MLP neurons of a small language model. Each row is named by its layer, matrix (gate and up: input weights) and neuron, and shows model dimensions 48-143. Each number is 500 + 50 x the weight over its row's rms, rounded and kept within 0 to 999. Numbers have three digits each. A neuron's up and down rows have the sign that makes its largest values positive.
Before each neuron's rows, "fires on" lists the tokens most often at its 100 highest values on Wikipedia text that the model never trained on.

fires on: " of", "ter", "ow", "up", "amp", "ant"
L5.gate634:501473420480430372450469493549541507501551550538430511511507612496511495562484435552563511474534406502498485476428538568570522436533426445531500455496472521477547470490544539460451359526524422474436548471521368492476599444467479441447593458532502551550461486431562569565499542540395475506
L5.up634:443442422449485404451512500512572384524512611608485481501541509520469446473483437513485493492517469492559503509417486515516484533437592438550486547519479414424497504533476513477495454485462496526484540430410456614335481545557456463483480509578529437487454489511489452441549574494458527572

fires on: " |", ";", ","
L5.gate170:522474558445533506446531579424565507530532539552442482466483581516505572502523456565466482494498512503516509461493501504453429464443608490516488583487446515423495476505584433538511513516532521562477493524480568498451428525530477472476445481485424508442466455515488391469624587555484549512
L5.up170:452420570529496479526546451593515513438531500492564507511464409495535522509556499552525556422443484492520520442513434519515537573388367370577570474458396427500510520524556420497479557495514579539526524545421509607477513495511603489396555536497469462552474441523482503459479449575420472499

fires on: "ing", "el", "ast", "end", "ock", "ates"
L5.gate199:525518475447499473477456515487524403509418498513539507481487514493478563525484439518470541458550540449612590432501466465550524516398558501523499443576542494484503491452512430505492458539527513442514477509426604501566472434571479471538436609583532414592496486585476492462522532425376515523
L5.up199:525529538493482563533476506402468566571481608522402497566502500629605541491493540470500573429441552589492480462536492545564450410554498627578515535488447473521489558422501521564444474544475430485533462464503488509596532490514539473457546479556495533502513566488513432540509473479449538452

fires on: "om", "un", "ad", "al", "n"
L5.gate144:549508569460531567471531436521524496495638502488519495474529547559482549532503442505481412495600439446441524524517560520518570467462422528537514587461497470494544530549429472491470567520401506462520488548445458487422606571463523521495462578534458467622559497476506465551423465469552565576
L5.up144:494550617480537602490518488456487543592470572508446497455380526538547412487494434517548476460505521549472587512524541526475461537521535482576450517509461524556493557501452565485500600418453451458491472472374464475540465527566590544456454578524508439638574560541549469451562516555572539406

fires on: "l", "reat", "all"
L5.gate488:559468568496423501498443485430464448501510465517456540487564588529450514477577510525374421545490523468495414470417601539469566453486500418543430545600508517562392529510540502517444465532510435591453496533434559489467486536489482525576548434522568555516544428467464550539515452573428453480
L5.up488:525520468468560552584513555503514513447444416491443552538527461561508535475587479502571462449482570473520486515535461613488505537440531531561562541507563416525416434504558464509380517529396434437421514525447540447418432532469408478414455595509577562500477491527526524482467564473556429502

fires on: " or", " Em", " than", "ess", " dist", " Ass"
L5.gate209:634505513477451422502532442483551483599606501584463588560568502417473477628444454513499493525528547552529443493475530498555466427406523560421472480539476481542555491443481559523485515546555455562437572501483456498573515484564421513461513475461412499446500513431464519428486521466446466522
L5.up209:550474493491523577549575423555476588480515497493462457519457558449494556573400462579547506527515458599468407521488546502632455583492461602463435489488452505574569489410440606470463513550491469535581512599548433487449448413442478461509495528581464463409445533559501513472559506436482556501

fires on: "h", "p", "sh", "ath", "oth", "th"
L5.gate526:462430559485566481557510555470538496466471470480490442523493511514491606499485479440514535472505553383470502478569518470515503427498459433586463559482520421511474433419507396501509445429458510412518531486528573575560481519434443452509586450458482556428478482500497439524492558479557489534
L5.up526:488506491520623538511522573475508563497495488553462461490476502506555499552479419493548439504402526505417588478558547602465459576484429454476476506438436430496451524594436487506431496521509527598584440439467491483441434445472524476423527473491508545442525549495476457538502570498558395505

fires on: "el", "ed", "it", "itt", "ic"
L5.gate309:538485453452526594588496512479434547481548558564408552458455451520443503530485401569496457407401553425475548461445514483547517502499445422476462455491481497400495504473469426440470529446446425608537498549524449508465536447525501497445483460528457434647625487458473603473436483512438482393
L5.up309:484469539475426525520455564494494445469523558564487466459467456530599513502463479537466469470517532541469474500574519506459502411531445526545475564440512450560528499468646497570542513534378598426512443518490472396505565557521489429484389546492473513448482544592486564405502437552452494463

fires on: " |", "R", " 1", " Year", "ol", ";"
L5.gate64:437422482506502496442562577471436567411554543465486519522478468464523529552531540514481476502439486513385439547511509491583535582553539509369481525522450600445464493489499442510481505485450520595529506538414440570465472474513513463457454557541460404540492428555512561519522561453527418552
L5.up64:488547520564555557569496451499518556467561520608470406443477513499554543504452548507477411525634515545459529592502466561430519563417478469526388496529553424493518446562390509444620574549457482412538522428555451439504483431490542482476581437477557504487571516530534398488549500450500557509

fires on: "v", "p", "y", "ch", "ed", "i"
L5.gate617:529548544517466420388443455485459600547414508526564521493440506412527511426370490553380427549553435510560506447448402421547537570480468380549485458543500525591501454523587510532434415555479489419510500588525489538534501376514497484508491532469497490453416493473496480565470588488477506399
L5.up617:477535444520461445521482487481472403490512413501558440518513499441553494361444539515516432496427510440476522475406400444448493528435468535491443518487513460491585451550493493554528506505430610530580424489451547526481573483605403486520455545509528588459493516473480506436579422458567437430

fires on: " th", " |", " inst", " result", " inv"
L5.gate164:399506511530574444400594602455491597456544423503546483487525478594413563508484516527614455508520585499526485573593489499453578425454517505487483494525443596529444540517511498498482473490414526536510497575534511475536508449468476521487537402463390547476446525551558491516442559501547378598
L5.up164:450431496458495464504577509487550545478532490555448530482535419584433427566483499500468476490446517447558469572543470604516576491387530445526547421591519600556481580561402479560507511435494504577492530527513470499470383530509497490486568406421400491556538515435549435437478544591504408542

fires on: "y", "en", "d", "s", "t"
L5.gate450:548563541489523504609450491363613539481520528545398517494545516449466555424360491421506436524451567537509405470475508513516513451500496497471471495536453503489505425549565538502498438522505561574469538443463485435558526513524487482477537514479576571443526507525460500525455499631514404443
L5.up450:511571531449580556447539492443399515533476505544516516467497444473461409526442519433407467537506478490456403488418505539535439589543478373511538489559441540475514475434517576481545421447423544430526477557489410487505445456548502526467519499520488520493490471417519592455546451512493552463

fires on: "h", "ough", "ut", "n", "ar", "and"
L5.gate307:573588468434509504482576460426575596545496564519534584507474469531563553519425459446486512454471471515447434483478486506548504494418572494542561471497426514571504519496487528563512418492449393531416514368541517462500527572502526487485574403581431427580622505495555487554533538516481604506
L5.up307:506484516481531466471400409568638439485476549502470497442487443468391555562541478406532476472504546431436505417481480456470570429567492555515555519543584523543481558584437451438457498519599528423515457453555448476473494484423415535527496522512590502521527473537457489524449568546505534390

fires on: "ad", " 200", " |", " 199"
L5.gate613:414530460452472493491501495379409528473471464511517488478471521571494458371535536528494602512546547496581498482503595442462531499590430527470529582480514475534412461581516455531473531470461493548501500494439467432528514484394529473475511435543557455432490486550548473459569501475507469536
L5.up613:565566605551558371553544578597481479501627522538490464506497496493548450563551504551553527418465433434500429533459465467560507554505534594453479524436509456528569491589453561440532477488473550586482488465376499550520534597509566529450504536499551510507478504466484395466476577564504512531

fires on: "em", " sim", " th", "w", "end"
L5.gate86:479527534451575475448518451487455370506526510527491487502455451486416513436548551499519500443444583432480431471530575413492485418516492400472418481541419519458473523570513489552510576554454523481553411558417439506541484555528582623446476508532521515370517565511558490436419475501471533437
L5.up86:400489451427551552447429506474442522405495477490427570490485451584427461533477456511516540417487585439483502600489530465579471509525508466533533514529500485538419489534529491486482550565399497451566490495488515487552490461495548594465503505463506515409498577530538533486457551569495367488

fires on: "iv", " inv", "i", "v", "vi", "res"
L5.gate341:481485507512511537470475534496519433524569536521507451449494474521558496472461453561405493414455529545572581408376542571532539478482499548491477517572543537595508529556536503587590514627628531429496518634451564454468475449478523502507529492461466427531533465515474522510508534521487483531
L5.up341:557519447496478501458498477496457363482461397475597443459418532496504460420518562448445488508457478503572494565533516512409579489451500586469443527504517526582529521468491479582583507528535592459479461519516534433529488535508600464518471505529511517446548434478440469581576443513550494537

fires on: "g", "k", "ild", "d", "ed", "ard"
L5.gate540:489469526398468508499552460522448519471494482483482552510468500470502459502526495611552508378438536484489538362493470579498451515576435577564377488514444498392503518447470566477492494561473472490437460521407494463574512462554565511512493498474566326512423498507494504506403464539504468484
L5.up540:541588476535441573520433473453536523496529589493495556494437568486553511439375470452504380631518441512602514372490473447603482485458570467538504469540534476485512463595523515565482476441527554531533462561515551485456371470403542490549580514529488530481576504503468510552508538519437535452

fires on: ":", "et", "ow", "ata", "h"
L5.gate431:482517451462489442523511474503481482441463454500430532467500452406426509533492526579390489533430585487442582499487475472518590616466559520511451420475449543453420464561530399448558437534531509493467523515418454470539516409524513383521509562506476450610475420535528461483441543523524572479
L5.up431:499452524513467462544488495502524418538531429557462489525500529523555480462449532532456446480593565501518408537559528476450627569473598432492462599496525510475425512479512407466489456480509517405468490624524527526613440549479533422563546560427470548492571513557423395535575460546528517523

fires on: "at", "u", "is", "c", "n", "in"
L5.gate468:451405494503466491461470484494504479534535442497579466488482607497505638484424538509516527479437498468509516460549481463363504566482525592495459567421514500450577536444449482530498438541481497438506517483476515490434569467454550534553493527554532447534481434484531382528583471484460480440
L5.up468:588500385578489485506449515540523365515477480562471463455470466520485388512426544440514543552552443453507515468498552627501524575539593583513491503478484460601522453431524505555470441467489563425388509417463498586510591519450528559519493540477494460603457469453550386565557490521503460398

fires on: "el", "per", "d", "t", "ad", "ing"
L5.gate409:547473488522502489551469532548451600479497481474476481473514533554412484453502481559507464500515481525528524509579420494551563499502500530501468586503405455399469523504435453459466453566514490538534482438436486542555507588532524492502628603589480418614535518605540498447515526522457463562
L5.up409:499543447515442474516400569463391487482534492434531495417464455443448510410505512541546442462517526453551587469542559451573530456562540595465480526510492502535477540459459597506498533468475485601562460534425517500503501468590498517512456438533522477459535596448495540541511457616451653439

fires on: "ub", "b", "h", "x", "H", " h"
L5.gate272:494570534513519490596481503440515513492476460589394433524469531501448564541522564472543474552513497505480497505495522415539519414489431400503545410462435574505505427556446532511390496528460544576517486569552444428505539513565501504482499448608544549450475500597523552548438513464375510483
L5.up272:403547470554462410519497516489545505577436522584474493504517471560537524553622504498533535499527547486419509506529604443470507440481453563457526474512479502514416484593478469522480529500503531520496504524615510458530520545455515600547517468477579624525458501510635478529493484418511427482

fires on: " am", "om", "ind", "ro", "re"
L5.gate501:417530471496516456392459551476482478477564462476550601554372655454428481498468429516531581451565481510550418488613555503422609465457567457470406481499557487463442510525460571459420436519462509453474437522569537447506559475546490525533599537484495486431538591500452475545455544468447505483
L5.up501:464515420516492491499568579439544517489489483484489451513537473562536491527497492514561481423511478391462470453570458527508522517396474591522669570578541498505536564553528542483447563519464481541442511437529482466505472486618456525548504526497458540525418494567526464510484461531444482444

fires on: "at", "g", "and", "ad", " |", "oy"
L5.gate16:413479544497529535453573525435563511436528452496576429548527473581457470434464487477409500431508512472508543549555544424537558489473488462594561539442430501488487492576472447435572459450536514508507509561487571493577466500546542442544505521471482517516521529519498462504587556434470485504
L5.up16:495543531490542514549578436508509445414547513444500527466469494465455451470478530384454553457546564486456469601516624454503536503566491563575531416446487447521497516508497491495422567520507449531428561545540462521516406460469539493516470542446519544594500467529514476588497569500439436471

fires on: "ers", " They", "ice", "ets", "ans", " De"
L5.gate378:495539414480427438511482516498474536472581470560591555448495464497570517447459575560513444501495510501471489436555546384493458576436420534432458437502489576603517412465537436572541517529451477507445505639389489394592490472480433450478474547476510510461533475469463587531508486547489431408
L5.up378:551555463455469486528538484539582533552532497509446502506386524494522534598507458429560486410473495565457519504520528478494456513559518526541398526501491460458525498492557479462526450470590551535586479474478428507482499447439511551501493469541519452472501541531583617637506479537421567531

fires on: "h", "ath", "ed"
L5.gate180:491471478436550482491562484521472490433485541538485461407526587494542433437496426546511473487568506497439532640500528541545599551492446488595435526475453501480541494546552427462511444551436502439523446495456513512470515393525486533567552547442508352486497472583529486508457644479513474530
L5.up180:447514516560574476535506572450463536419537441438391472455520528484460525538530529433481460600512506457496444532444457502514575540462513453457443508520539436515506418521478459404493437526536526518576496453534484501452477490409495478570530490428480566493542466549560467544554420457528487493

fires on: "iv", "ess", "te", "ost", "duc", "g"
L5.gate469:516496490438515504471470495532499602538485544519440511539494499450526481492460470507530579446510494536504490517418451496498539596489538564573441484515487554505489464509558440504535465581461547416439620392514537435426579496510604535483490545539517496516390437538485532542545492423481527530
L5.up469:398449521419510478573494562482483520447529550559494486522505510501500488502591473512541428488510459477407423529501511406496530503582527541488506529548553399515540491528431410537534550424512448485566396558460433451557457581485500528604559520497474397490489508478527470481555445590510539531

fires on: "ed", "ated", "s:", "ing", "on"
L5.gate126:443513540485436506439555468537563419565527522473517523524522523517354519563481478585512512520670565485448491530512512545512554450480504543576487440503513449586548550481446457525509542467558547395395580557462426459473516501416533537530478534550493532472583434514505526467535422493495512511
L5.up126:448537496400504531530503463504590559474501439514504542495429452513481486437580533441532485461539461449444427504530494389422433506515461537493497653395472472504436528531501497552500399432560485438600494492425407507467485555544503546528469495512512456525360452557527481562528510529523532470

fires on: "en", "y", "p", "est", "wo"
L5.gate580:430573476493510370543484450445513477490509506501524467491561518535591510489499475612504430472493507429500421505501444493481544476530531483413485444581490531409503471532529468488547534510547525513503523470527602599547519509538497559447552581509570598567446547448460480550481416526564498480
L5.up580:518486509480524505476540646526495513525589485473513525480473539502431544513362508464545463570505543457451459569580530549504575455459570483506395456480470456473457547506470523509478531528487490386499482439373508389553531469432456483490509581406575510511608627467457518502535512555542518548

fires on: "in", "ed", "ell", "ast", "est"
L5.gate274:536476479502468435524432561391517453479451603533596428463537636557483537505463471547480489517560542529520505550508456525474554482518561562526487612476432510384533532457461434482465478520493525439553552504422536397472539517489500500479533489521491519517576348516576504542457502520529442491
L5.up274:528503538519547494518498566473427456495480523455548486464606411525484518471608527549483539479469443588502430575552490521513501493559609635526505515461441511494387496551594457445581538514502383626526507361571461498486510585490520468436535514431510499510546481616497414439569428501531496485

fires on: "g", "v", "d", "ained", "ed", "ent"
L5.gate322:445399411442510484497466483460518444540534541539524466482443502542589512477469372428548497490556566506550505474535494564532599417484564534450525520544463457521511611536533444470499482471547528589576461569494413552457462483449543489535544526477430526534432517530498495490546496492494485358
L5.up322:447506502496426515494476470443512569440534588579568462458421524517627590403575499512513431524563549569523468476475542435492568481523460560542573493509500516475464603453598525493497552454480478555550453581458517498467537479610449516535494475438563462559501484506492492648435491390610523557

fires on: "'", "ed", "o", "g", "il", "amil"
L5.gate198:574471441479593471448561406500496517567464461603454627416529480445451438534424476547536430541424514554413481506495407558563533446434510501541426413483395534473512551509486438476511473537582443521416547510445480449491523514578509474457504531523499529524516495483481513554412487582410523403
L5.up198:480536469594489426491436503474490548439548540473576527502578460517491481549462506487567443585464527500463499486571530479466457501548487404475497494472504474523582423528401454593442443523489459506485512561559461527577584450490442551552545558477474496463616525510477446534459474427455514529

fires on: "ran", "ik", " Gu", "io", "z", "ich"
L5.gate332:510547577562399400496558497476457511402608539545539502496570533483495498460486540526512561519437491476422520497466480529533606561549534519495570503457473493510412516451418502418439465420461516554472479514463522567572516537525456471453574487541530580478525489514459534521550460627440455532
L5.up332:537556414514451535498481512569499509514499474494567496471490512486532492499398458509569531473438477494463568473407426519524505608473577586467516415403472436466446556496480564516473501512518541590511402433532468516524431556558565453494406481505608495480515506573435585480446440573492476498

fires on: "n", "an", "g", "t", "enn", "erson"
L5.gate481:468494531442523538544491417473428428518526469495464585407463503427485484483541509561464505539467545556506538499401521463529557393476489446505438476440503572416470528547540505548374417494500480450586417518559509416535530429442450550523562482566555471597469515467446574486449480521489485394
L5.up481:513497496495541493497425429531529513522572509509502435524525518445586481493374540438501498369498478495503527520494616562483525420569472547443464539435546473427468556606390540436467475474494533370505515483515433502529540571479478470537572590464449512484497435438487503594544532432459526509

fires on: "ag", "ac", "iv", "ig", "and"
L5.gate365:570511494429548478579540487456507398457538611511519487487503527418453527542489510480431532561508551433530531529526597477506500424563539415386446501504453576549393429557512503618449528486518467450378492488494511536513546469477555536524508484501539447513544408441581471477528537448505566502
L5.up365:597544556493596489456451567516487488530556486413462482482471563406463468497502448466516447618465486517496486503484523489474598526528605505488559519452429529560423538566515458483511529504540535384514455432559580615459449527477484513485530530516469469451457442509498486556533505464495497507

fires on: "s", "ing", "e", "ike"
L5.gate370:544463528494466430509455447454427408586476574547480471493520441396478518519476475505411489430415542544473544443530566517411526437482386506494544500479488489446564525383388547541508489482521486511517488446458446516474500480391431496490486466444409377524599484495555506470502472452523478532
L5.up370:566540457540526431496499572546434465566498559494453533499488409502490558485568426522504466572469612587518463597522546520452518508519438480507493583468530411499474513472570601478450470526506485478557468497500638465465445492409489496425483531471458494501504501591519569567392452549536503543

fires on: " c", "c", " C"
L5.gate490:571500460468560621485470575489453504432356487564472511578499506502514489441533467424508489493487440469578523476496572458487499477462509523442532436564507430517463438398503458530501447488522600425526490507581438419550517590484539475515547514486462483399465526459509520477565567483449522479
L5.up490:479441611508450513404563519409503529533477534459510454508499470453345462553486520496548434475494538515535481414464494483490531447463443525493538525440466497456431473448452415497451404499495570531605495502451575486475525519529545499454557518577465521467417571396530456461512563509437425552

fires on: " B", " l", " G", "y", " acc", "s"
L5.gate40:537498523479363515405526503517503590380460542535520494565530410551502589469417579541531437493495523498498473452605496503555474530460457572490508507492544528503492461396549488589458409603431491453440573542519456519531490437496482500357499547461508521477432488608460614474498497460448503552
L5.up40:522555529452546543498554537484478533389560447569430478532525446472462534510489582522565463470497554525496460505545428535483480431469565501385586408565452476481465461463527569519498445555476467573513470512552428428494538529481427398454382445593523480457540469578518597474446585513490487434

fires on: "ated", "ed", "ating", "te", "ered"
L5.gate438:498505514515478543395403474469517461575461548508429522508491470472584505513497454485456512426402480462562558460550518586516460504547536513475447507524480413484593534486511535523499471547478614465507635495445562453525561481491526528509438589599564474609527519410446504492506424477472487386
L5.up438:479501566489532460473466499470494520472425581448500483499420545418548473414533486479487462518552483426539521532519607473363459564421525526553424526508493492492551479535494534459594542450407521413518474564469491548497590493518448477478498529413553373584468467621525484455477474436477483444

fires on: "ing", "an", "t", "s", "ib", "ed"
L5.gate290:517487477442537591452475474525411452515520493499436520426550571521376445483513529525535482523625537536535474466543521523400546455508496517527571558474408450464424473446469500418517581522518447470519384421466527462524558504571519469436548528471520537550493485627525538503403527547519456470
L5.up290:425535535521492484506520447523490521481470519494526433456496496460529578507460579489398513434514626470491517468507517500483447497512517472482529579466520545425474513442511550460488429478469557454451446458459541483497597481476498537611483546560493533492499437392638537436506511512536453522

fires on: "\n", "ens", "ists", "or"
L5.gate191:462552483466512524563548611516494550439461377557472509502611549492456471528496578537422527529542510447442485525455483546571533508509506516595466395566440545559525542468477456528522511512485420553515507580485525489577504481498536473476510564457631483481464502515474417420411475429585410524
L5.up191:518471425515520435418510475534590564519471541469457508467440497431585518490493507537492484456512420440547549429509506514429469577512479563477586502462530529515485538444591522439457523549415476386453499382531504429565492474498426493527610542388462479506499560488440481546535505550468519519

fires on: " Z", "as", "at", "iz", "its", "az"
L5.gate100:502520589573367535531572491571551452423489472537560474518507515551534558463441531504413516517598598544561489528500509529535464461474447566514564494436543509452568477506522478600452471569472537489458460507412507610507514479541455447466455565518507495532517528472593564508454597545492471461
L5.up100:507544459537503456551519412572480580433547445497543466481471596512448480494452523436490472394524532484484437579506544471554507601479493649426507451450496513560565556347470481492474478535440543510418584536530500490566464446503467413445500509409528506595443527406495557552532529591556459468

fires on: "it", "v", "ect", "m", "op", "ast"
L5.gate410:501479531454534482515450581417506540493495504636423534445516486568463485505471430378497572564447470489501581555474396516556522553571502444502493504458487571629570486539584515547512486461501515473470540483521453539546474527466602532485581523389486447537476450528570439551547499450497506477
L5.up410:442564454494485408530495496482506493479474489513501467546427402533581500471461477436497535477522398504472397391497494501496462544533523480449468405584634345458553542483427521535509444490543486527533504552417506400450493506546535498477462474506487502503512555394510534567551462467478468434

fires on: "oc", "c", "z", "i", "n", "hen"
L5.gate33:513457479493441523461532514466510481558514412595626550435488533457496509531525452535569496536499471493613503511555507506437528488490532528479534533528456509450431529468411514503404361529507531483479581476486524513507469469496498465587547505517499435554500488502518468513561497442535461503
L5.up33:458505535606476485474512483586578503465557448501575515573436486451560470430552496403486530567542566531555538488551549499454477526516461529442531495540492446497416479477423614432462514487586534488534456436485624486435492458502383445514544519485549495569489469478555488477559449448550603582

fires on: "ong", "end", "in", "s", "ing"
L5.gate340:473490466406452493451461525494496402593537527578495444491580531510445528529550431467555398460473523505527585502508515523593484473434516439514456539484443442525526488499451529541518544523496543441559501469451538517579484525557459500687435507468388460467484471537495508439429523561525491434
L5.up340:519450546547500402491600477553405444449585554576588498480516481509490522517495555506505462553546512564398439493526596495481462505467479438483513573490598507419482539500448538516478452518470457555497471534583462476530570568533443475552450506577437519435534528559584417585471519511584536438

fires on: "est", "'", "cept", "p", "own", "c"
L5.gate333:563586418401470530536554431461510508559506518521414557409503478509479476501563527484538443532495426411499482481462443557568423513555587560533475562437509385544436522500454524423522607502471466433527469478580550548482479495539540483513564514427509484507452547527481528587556544497489507449
L5.up333:585505470524549439597495434464432492555504578502552414427454517493571453471520542522479469555491470509478478544375459502595520553569562499497461511460463480527533561552404501538617530417462506520481439568526589459496492451454442532545462545500576543562463522475390505572614540374522562426

fires on: " up", "ed", " out", "s"
L5.gate606:538467500461543446509533622510478497542486467452510403462513432489486524537454624536519453462500567523522493397520452425551455532517461561567471570532379512424464504550500529435490517580511515470477466537507551473480460437550560541485548415487588477500465434412512556453440515530458412567
L5.up606:484500507452504472525486516542453463518551543459506510526447415443562537529607570453445536552564493475411453450452551414480433490572448518464527481580512407523495586504448548471449556467455496431505555520528491421553513455474504554573514499451485510485525534481561444456426424431548448517

fires on: "al", "s", "h", "il", "n", "id"
L5.gate219:541540425423443500550443532496522458635506506493436488484430459416599453487436432448503456436384484499515590477536505591486494457481515440447449519467552517498581412578440481520504396501479556514466504480440511516525528440518615487442556485554493480531586511548500586545450491495377527422
L5.up219:532481444520552412543452410546480519431531528413551545483593534434475470471525455439554488483557471529467569546531522463409592432483456460531519498572554447421485524450498477556553399550523602514526462474524467517431535518476459501438497586477541551519504490482626506492396415525544516527

fires on: "c", "ec", "ro", "ul", "ol", "en"
L5.gate60:566447480535527563452465519480541495463441404508437502472607453541431454559497496451569499566464446580522562467520389538566548466534458462561425427579445501500483534493559533464374433555506591410540541562474548535518501534559491600474486506481446421442484449401492536534484597513431559487
L5.up60:533472504430402540546599545466516545509513479481421509549456456501450527416590576514442421560442439489617500511510514489481484461480534517587408538426483504519439405439442485509565553468492533511410357387478459477546470538539593541530622493509498507478470480594567564419469496437519511511

fires on: "er", "e", "ak", "le", "ar", "ass"
L5.gate127:601533471411456537533577486476540514513534468465610602485520502516389517522531466514491575487453540515503533442512480558478509550443491540515541510440482563447481490497608386459454530517566544509541589527486652496510517520560504464440474610529450462507453503464392499550462481485462565479
L5.up127:610521513504491499459566461519515510546459461455489503550531484492542540548617527426481589502432498470466607441378438506397552544486448560550553504506545503458587555501470490479581542504628420547514476485548521507466450466408557506457417481547576583493483490409527491540467467527462411501

fires on: "ol", "ac", "ob"
L5.gate511:518572468429492477432443543506563607506453505502427582479503553400513494443414439512519528546443491498594456480453569540531495535509572464523499477511467514512521497554534435584448490502506521465516507519505393472499443476476546533440494478441444491483483399580522538505468510428553486515
L5.up511:684565586487543465450547515538559586531566484504570501532551486473418492589492400530558455570470474527509516505502480542502567488535491471513413451509510574515511543560559485462509499514500458450455441529572531483525520465566456517523544529549434512534480416520465562575429466417457525520

fires on: "l", "k", "t", "g", "m", "f"
L5.gate427:527498480385552535475507453471475458449465451381524618456566553464406475524479422503508426441407526426551530390427507584527454532457446550525496436564499498525441422554518498516560482560466485441517504455432549430505571509494524462525601492494496416576525452482421473482498570539510404450
L5.up427:562457457546513499674383457535404442533492453466481523515446526438510480420452598458525381501443521479530557455506464528442499409492527478427529443574482504490409502527499524470530514558554464496503424470539461576416528472575561431524577540550514502525470540477515499510514507509547517493

fires on: "is", "z", "ig", "oc", "uc", "ent"
L5.gate587:434497516466538500447572511428497426433475582555549535446578561478399551513487556544486464621541585417511470474426515442534533477594488456568497536534460481604513520483466602597420550473399545488448556532494521392538511516458449448547527525448513460556468417626396547493533528502477547545
L5.up587:561494464529503529532574416432502425484521425455554577441454515458505484503616563507458471517533501502634526541498489433539499623504538519453434542471404479428505571592506420458488516505596581460470442453468536514489525518516467476574529507538531518556478630565460418522447513329505526481

fires on: "her", "en", "or", "h", "I", "ater"
L5.gate635:449469510458533555461542640495533513494463444525526562526526541594492512486528468528596484465541471403527502558589446425469422387479565451618445479545438525456487573543475382431444521501571469540454492477490458560529496481529507550546537565507435469547496440415544520506413605511534491462
L5.up635:602500530453563657537450511462492491493536477393538492515564485440538513515519437512407544530509520528436465462537499570548538457451452351546560449608478469608484431525514444443458539550504464511599496503498497511480473449423404509464445437493435475481512511496539545412576553535557461382

fires on: "g", "d", "min", "m", "and", "enc"
L5.gate354:485373506531498519551427618429543453502504545460569500530576545493500483485424527514430481465356494429565496518515580470471565461459507554559514538433438479423463510490530518543501539496489429481488530586392458522516613567542523554497464484410503513532580471471439444628519535478522488528
L5.up354:571581545529474546401600507508503578505531452519480545528536504456410517521456529448433357546504461586547482504508444504534478465476557462535460488525551455510525493557442581534511423436518461621494493460536490494467487580580546468501496425452490594470510564446392519547548599493525494439

fires on: "ad", " them", " it"
L5.gate252:520511490540514511527554540501457549529420478482555407524428526549530531380533459612465442473630557475523437498557573430470519427546471500550506593439537575540551438571486445609485565431453507412544516561443522456526481479486484485519447446495517533422518504586530445477521546510500484541
L5.up252:616516493478602533517556525483499493581489496523418481486476436572526347494592445452570511526504524499452518552564476431493509458497522435490490509352456543466479447505519547518531510426513504527447397445409500396503518562612518472521520526501494499552532507446519485366470453485554444427

fires on: "ar", "ic", "er", "'", "ear", ":"
L5.gate125:592509425507483635533588434475467499451521452514451564468607429478475524494491535542356477514511590493540571475522541475459431400506558538532587511411468449488435496527492473564512488452444419543501481515394480475592596476560434510471467415489462493513635533529480472482476455501549481458
L5.up125:448527578494527432532556523448608398598466498515489410512495520470479545598420494442542476501425516525454548485481505458525471613523415477518557491537525483509510474583500559457547501569606520511606425563569544536477502478499449529534452501502474432471483549479486438551528497456468481587

fires on: " le", "l", "ide"
L5.gate446:569495555471476496447505462444453548443483520531520492510457513471529479527583464490527389470479470428554397540529510443460584543486442486502478563511651623567450496554460413493576496544411492591458553502554486547562535465463560547582416560433503469479517404473475485489458514534504460537
L5.up446:571468587493592476501435511506524414569455475445573549483439483483488506489569475447471491487473543505610414568504519529479572553523454482519521480584511432495510495481490496526645484523368457552399456597520469523513530498456441430523532496540544398489514460514428541469448502462607465512